From a checkpoint of a small transformer trained on Wikipedia.
Size: 8 layers, width 192, 6 heads of 32, vocabulary 4096, 6.29M parameters.
Architecture: RMSNorm before each block, rotary positions, no biases in attention or MLP, untied embeddings.
MLP neurons of a small language model. Each row is named by its layer, matrix (gate and up: input weights) and neuron, and shows model dimensions 0-191. Each number is 128 + 32 x the weight over its row's rms, rounded and kept within 0 to 255. Numbers have three digits each. A neuron's up and down rows have the sign that makes its largest values positive.
After each neuron's rows, "fires on" lists the tokens most often at its 100 highest values on Wikipedia text that the model never trained on. A number after a token or word is its count.

L4.gate614:087086138056113148142100122109094105182161088094080138171090128116148140156115141116144123158075097110136072127173093114146047128166152168099131092152110123115127134190105172090090134125104102127158141125153029098175112101099121067164119162101184157102083130131104118122202159143132138160137085099131123094096086155143089128160149130159081059111113159165173082161152098160114139113107102118140126117119129129123103103215193130139164088163118128136101151183139152141158136172144127183129140107135101144100094108112165193121125198114141127102145067124187085102086198116101162144
L4.up614:169124133095090129143058121148104125164062160160130158108132169122153202170118148070075142098063143115171093128132128127065073145140095087115126127131129086137205124157084136120130120207185143141133055179096087110049125162132110180115146132138230172137123090122088155147130062161162108123156104131141111084128117125126122087116080063138129098133109110170126099097104127108166121123105149113109116111152116154207109146170141139095169074151144106186140114094146113112132162176093115111138179096160091144106098064100153124116113111133129121099168148102137159121082173139177137118
fires on: " New" 38, "w" 24, "ew" 7, "q" 6, ":" 4

L4.gate619:140175108126072081147125114151125139123161169163132158135138098116121107100128118140075114133129065163086158171184111171076058089111114104179169124132120136106094125136178180093133105114118084153093138136082137080139150172142139031101051118112103116173141086110136191180130169183127110087136109091139141101173123134184131162188115099137150177106124125113143108115117162109138094136150069176129182097078133158140146139181170107116115164107157085094093184162106116083114113190088103200113110102131131123117110128126135153136137165141158051112134138134158146192152194188153130132
L4.up619:088175127113090096128125159048135107152114109174139158129117068085156117109143104097227130084155120131107169150138094135097113170154157169138178107179137116139097167140172096125102168144081110144143106109180148085090116108172112115147051094103115113138048118053170132161090132178098121121136087093090113105106139086105110175185071149141166151121188141091128137104139125107122133081162156136182104128123158158149155120122197137071130154133173119140107169123156154157099145151128140138150177182206097143129174061066137162169093117085110134158100162122110158139129135085150140131
fires on: " and" 14, "," 13, ";" 9, "." 9, " new" 9, " known" 6

L4.gate211:083107132093108154140117094135167123138180125154149198180144129186140069097141023122121130111102128182174125163138180142107099159090208160093099096101102088177110170159111094125136165171135148103131141149136125097137157125089156156072052125089165095117168085133179115179133167132164158159130130190147172133114137129111176105134197085107188185113129099119228163086185109135156152134141183147148127170138131148123143113129125139124097156133138107123122136122154139161141133127128085155069153164147127121145167159130114167178127119145121150124168118094220101143127105162089102118
L4.up211:146133115115090141155132119094163151044121144111123048125150107107081104096115106151075149114106123099077097150159198130063113155144099154198087112127107098158086148149099067128171148117153131103173158053178143130102179122120120101118067032158119072118099148140109103147159128126100152155057153132074191149169091137158129114154184096141140129124146131118118123089123067078116169087071132097110184104145121103149133097149124145193113126067193139140147125069130092074139084121127154152120132103122178125136101076117120118141125105132036132117128129103145150110132166150113145145
fires on: " |" 17, "-" 11, ":" 9, " code" 8, "ac" 8, " zone" 7

L4.gate331:122094105144179124092094115128058153132131084184097107162061154107132123118067148191174149084124151110175160171111107125119162106109140139084131090100091106139110186062164176166144107106145098140163108153046103163144081105090074161117159160113082080100147079049107118175109102104120104152133112109085151100126154137144119134114132147157149109140161138139096150115181129096143156070106090126140136102170151130095162079141113093112108161107148065111114199110150103132159129142142112164133149132189173120153157104165157125068118135102065131095093112135142034124094073147079111166
L4.up331:166143131163113096166132162143122165100115136083092141155138126149135096102171161172053163116053146174112148151170134072147123188099065208128154106104085131119149105161164175140144079136137120149101190131087185135174133153165169119121184153152098122118089087167155087163189170118133081092166147111164169120137118160138075117164094148117193121104097160182131159145101108097125172141103154135118131136141117095130091118125159132177149123069140116171149074073131133120138135094114057098179097126129179079174186071150164128118097154147079098128081152120145125112100182119142135162
fires on: " of" 22, " w" 19, " com" 16, "it" 13, "ra" 8, "uth" 4

L4.gate13:124104135134098142086085156092131149104146115117139137127144157132132133161155147152183143114141083117098058118188198115133104107131168115082139112160118149138184133153171138075137136156065045128154145095107120180107085130112130153110123112123155087119135159112126150056119180159176121119159143146129126115199142122145119137151105115102097203046079131136117091129132201074093130102173131155149147119139133161087051090143174123113111101118177084097151132127184079149083133186136123137178084121098149152146135156134147171208106163082046122168125082172173140152126158152174145140
L4.up13:095127116159085098164142161071139153112129143091152125084171129206107127162150111179152099185067069166090066089144121112140084180147110117156077161135154092100178161184127227179129132143144129148127117142151138159147073200142109074142132123107180119119131134177085144167138096139130169108142107135130126131144120142087120093181134130091156169128083080119113129118124077134203109085149160165149167115121105071161061085087106122177228120107090144102170159143090105150118131137108146149135125133156125107147073122138175110151140088121110124168147147154154102172118118145113146188
fires on: " and" 38, " " 13, "1" 11, "," 7, "/" 6, " or" 6

L4.gate334:101166056086083115101142160172077112116146099138135096107112096141121136204171084152174139122180141074161088161165150087164182133082132061141152096151136055097171147113179205116160108131127145059214127159182153167112136158158097110138149130161128140114149158143152086157131094079126117103116115149168132092201120137150060156142172123114125151131115120097159169103109125096125124135116153159107174083103138130110172083098168132166134153126148131147079137070099111031082131108143145101138146138136088181108136150125142157103152133087151095087158077116181110125098085140130123135
L4.up334:126095179103193113169151135102126100135122138140102083147111140069198151078098132117157098150135182112144133143120108191085093098098111074098118113106132148131145149083240140100087204078142138098157141161132169130166145151051097110070097163151135113141183138158108091082120138166141143116106098209137176113117127107156172141160150175170150136180119204145134065170125148117121148131122170179148146124170127116135109123131110087177168165102088132091172130135117129139162140156135131149111159105112145165143125126101179132113157116116181150094094113165092097186064133166169122177
fires on: " " 39, "m" 5, ":" 4, " Dep" 4

L4.gate630:098074149117125142147158185111123164161188145113090083095113085162080142125100153136172089116099111177109153095187115089102129081130093125201209171175102094089113141154146113093116124096186139099144165144081143142067112072162149078134093125143139115120214077108127176161101126100136128119100142085127111142120085098170111130161172110150167150132097104056123105176125131093143137094129119116191152177153176102126145103136118180163091092135134073135120120132146112086060120167104146121129187072155088121093078070116118132108141073114097177117099073147095134125144167129106112159
L4.up630:146159233131107104132156150136153137144113168129179156145139175087142148150125166109149100143130127099082144149182175084089140126147069140206176145088076131135050174136148115155130130078120123123071142142126128160136118109156141121095059113171118129132129045141138203142067156121158165058145128148157104105128141138134096179167089158150144073110091133112071139106114161074107129130106089094143140152098105087139142122125121147109126104165117108148114114115060145152090097158140142150104142130132116181177185080170135073128090082198107115129102077094166169121156113057096143124
fires on: " and" 81, "," 5

L4.gate71:109109151138136162140163088136142163122049136091099140156100116134166185141136116116102056193090155156201111153112110120132030080085166156109152094098109145124149133139170156120128139082082130111117166115177090122106148126126129066118147122090146124097133127113125133082117161073155109154103102176101121082118160135119084128153136086146131113114097132179112093156090057090149120101121122077109105135172054108119184091139123199133188160090090108199100157062138163134135113081108137143088136088121101164088116101106138098093048119142093097166103091139125085122070136158144134175
L4.up71:110078102159065119143148131138136129145106113127161068133099126135193096062123057140152188062117085097091135170107132169093132123109152109144128126094168110127165064133074130126112132108170129158095171139137109102104128115156122136144136069118169134180095111122112118204068120171088143056105128149076135162097144103173157131131167082088126183079108111086178151092166151049126102192074132131093116060148113131125146141114159118115134161157150122085177134116077084080095125158078170117137165097140074071096117112115147152135132108105098104116145112145120137105144106093121100214
fires on: " •" 40, " |" 12, "-" 11, ":" 5

L4.gate303:140138125116067101134097117118105163170099114137100075124166112121122185139165072143112130142095099125176096127116011164102192132120163175094201166164087105145077165100161086129088128167168160157179166140085165170139097106141148097127109129149172155145094142136081116203170192127171152103076166092115114126080123150116115134051107133135189133109181137121082145105101096128166145130137156108103131140115132147109112135098106141145119163088086157206136159156167115128148102110120147138176104130086158131148170088127129106119169113113123169094099026114141112144156150112096157092
L4.up303:155166163078139144113197102112134090230065113107075137077189130140097118073150088181115100164150085112111146129140118135142142119123105160148180133140166071132129180168140083147154139147111103131128128123072131156106065108141101133169115100147069119092096168122150123057171126071102107128132119117108111139130139080127146201130126110095119079084140144170212141154162112092132079175160117166143179143111096129115091132159122148079140205131099124102103119154084112114118150096102138131187110137151168146115106115187096086137189132145077141153113077144171175136108150143172170090
fires on: "r" 24, "\n" 18, " ch" 11, " dr" 10, "err" 8, "v" 8

L4.gate559:122098153142125161099133130182076141142161079110176144115090097162073090139131127109038188178118158126059127146110098123127123124112089142118115061105153137091104148116194166164149120132109143078112099159110114135159163138163117089184136100118085080154108115163137108126148106126178117126168074097126161150078140135152113151196100174119138149100098136129082099103121121149093092114070121120112088151084075150089112131130160111082122056133110136172124124133085093186053049144105105140140142154141129127113131046169171174119145130118117094116126064157116155200140122172057140092
L4.up559:110105121132102119121104129107121139107097110122166142128156134130150079136127164079140176144109098096087169123100109131099089095152135156165182128154165139117159116146105143076202169088185166176183135219105136120120117179170121075164174150148091149150168142114154144158095121188105140130069121128107120158065110127141122125133176120159113118163120147111140170178155129131183123118090116113074032098109090162166080098103101125117111141198128111118102103125170133154115046148127163109107164080099168190126130086102221120156145153155102115155093118113147116178065087171152081121
fires on: " and" 13, "id" 10, "ew" 9, "w" 8, "qu" 7, " qu" 7

L4.gate361:079111157136123093115106105128113129204062167151128158060109097152117150111114136154117127115119101181150092086100076138134152127147137070132166119130129100117085179133158211177137134126123085075150098181123102156135105133178158097167136106079123136171156068176169129081136083114116122117141182114117140121165189134093106134083136173074107127073134141157097091169113118121063079158123085128110180098136166106159159092153180094110127157217153088118117099099178152105121153150177114153134158114136145128085164160104126052146111182113125166076117114100153109093127064158123180129
L4.up361:127128095203223117102118126112111101112149149127073123128069112118147092103130211122144113147099169096142119153191124168154110102100215120132147145136088097120110110092127119146173146101081178105111152122109102083145155169143115144107079044187107118099103120113055105116096153125166109153133131100097158118143173116066104107086143133103104142147106084141115182114106122160138179101129139153136122097103135153126112102110055094114119154125181096142173124124107190178189082082153150091145074107097095155108106103096116125162172090130131078073126170129135069095110179109106166078
fires on: " n" 16, " l" 14, " pr" 10, " st" 8, " im" 7, " h" 7

L4.gate500:113140160077153181102164149118116133143078147127110133178100102087142107166131099157112131151174155155112089121080114134096132151203131074114142062101065164139136158121125175105213085162159108152157124138151122172119105119123159089058146140103094150135114160162112121148149147141172157109139125108104152082167122143149121129120212125065155086116117148084183124075143142098092144140099151130143204111100126093121166142080091155108121173122195087106089099116095100153174144083106090177167114084136168090119161087107055138076108144074076149159085103145138089172079158129139103104
L4.up500:136121094073166191160152104112066175130033085176133071101118171074080142158114143121133095137149144166187100141178118151138127105155153152168161158155151088088135134159112139110150124107180084160180159122103104114109142107138118118089089111088175126131160179092118111133166141142130105118137164148196119123115171131160133129180183111107111186118141161162109102122144136138117133144139150145099115126210104071136107129087086156157174170076176137162051202080161125149071164144139173142110126112095135120176120110117145162143112107165093101159107152117175088130139124126145188210
fires on: " of" 39, "ib" 18, "\n" 16, "uth" 4, " In" 4

L4.gate541:108132067163131158135098136090094088109152113126115140072129092079110147123199146128129139096148140095156104161091154107139116123138167099146096135129090096098162129151119156093139205133062114099145113105087069167164081162183142109131117125142124161146135105136076131093113131125189061096176111141106089101164128142163104103122107130100178210143113152163041104156129150068133109178136138136086113098167110144111186103106138128081178126134133098159181169159110123217116115160103081092137162100094057104123087121182141134089051088176117112189138137149129153146101114132111120180
L4.up541:162130137130120146088115171091201075149169119130157097136118139086100167121156111097148089073196092152107100116152141143117134127071147131129108101168139102106153138106112149158109137158081113152111122078082111155154104156170119158149061075138182103105098079100138180144182119121124135123088084061156130142162174102127139115168067120131179146132091139131131136104075118104118100140127130108124190149099200108198129096094140153105098087103162081170122143202174175109146197156043099075100154060097094115163147089118138140125130137111126123110118143150051153143144126064169119159
fires on: "," 21, " of" 17, " more" 10, " and" 6

L4.gate382:159115139096067161101166093113162160169079136140089135077163120103137120181170121156113182079175112121125150129099106109175081123145049084183112115116126058085098149119135162137059108148163157126078098125172091126168140108105146119132146169104092095118162028130097214133147163140147157135131127132138126069112163139178117101173165134152102126123181130131123103156103145125179142149166126120111165166138146149130135138164118123125146125095181153136082174187129076115133098112126188045128115118163106122147166108131129123177137099115110099058140135074100085117089112094080197160
L4.up382:146133168183149122160097102130110069136128101092188178081119118096123102100108101091175121143153158165194149184156136133100087142171182136120171139169101162144171166159158189072108126123107162084131165134115160146052113117127131128107172106125158097198018088139166115134109139168129079205172143127110148085129121160125113134108120202117121190121131106076088077168109168169126138103136092111170130097092118146145117125145092152085169155086160111096141108127154117096121115149143168141064129156145167134147087121171140068104088123088162099141140126183083130150160136112154145099
fires on: " and" 25, "," 19, ";" 6, " of" 5, "al" 5, "ed" 5

L4.gate591:074121148093143121187153103139106180140116106158100128182193113079147122136086113176039171074182099054129092160150114100162126121168120052073088127131125151183097130113099202129131130107135163158137073133099137099123068042111193137097110125117144042114088133074137133141145125140121115118137121099105085135157117128109131095098141119173134127143097163095141149111124057099092146191111130113125121093119092123097096160154130155086140148090121112074178183104162091082168151092113109111120125144103133105149146130116114091072128111113136133128141073156171112138172085111134192083
L4.up591:125102148098198182151080128103183148161151129232088155180139093100093156165118120070073098103136095115133134148151135121076142076119106102152119035138173111071101138125106089109093098146173123127123098137182161134175127110161165110122090116139105111135137064118109105164159100126131147159148159187081189092133117157133142112162099147150161092130128119104126118145099094195085162102113160163104183140162098135134182077125067128108140148089078156146169135125100154150077147134170120159114094161123108098069062153096149163147126216131127163110143121123118141129090102076110127161
fires on: "-" 27, "ib" 23, " of" 7, "pec" 5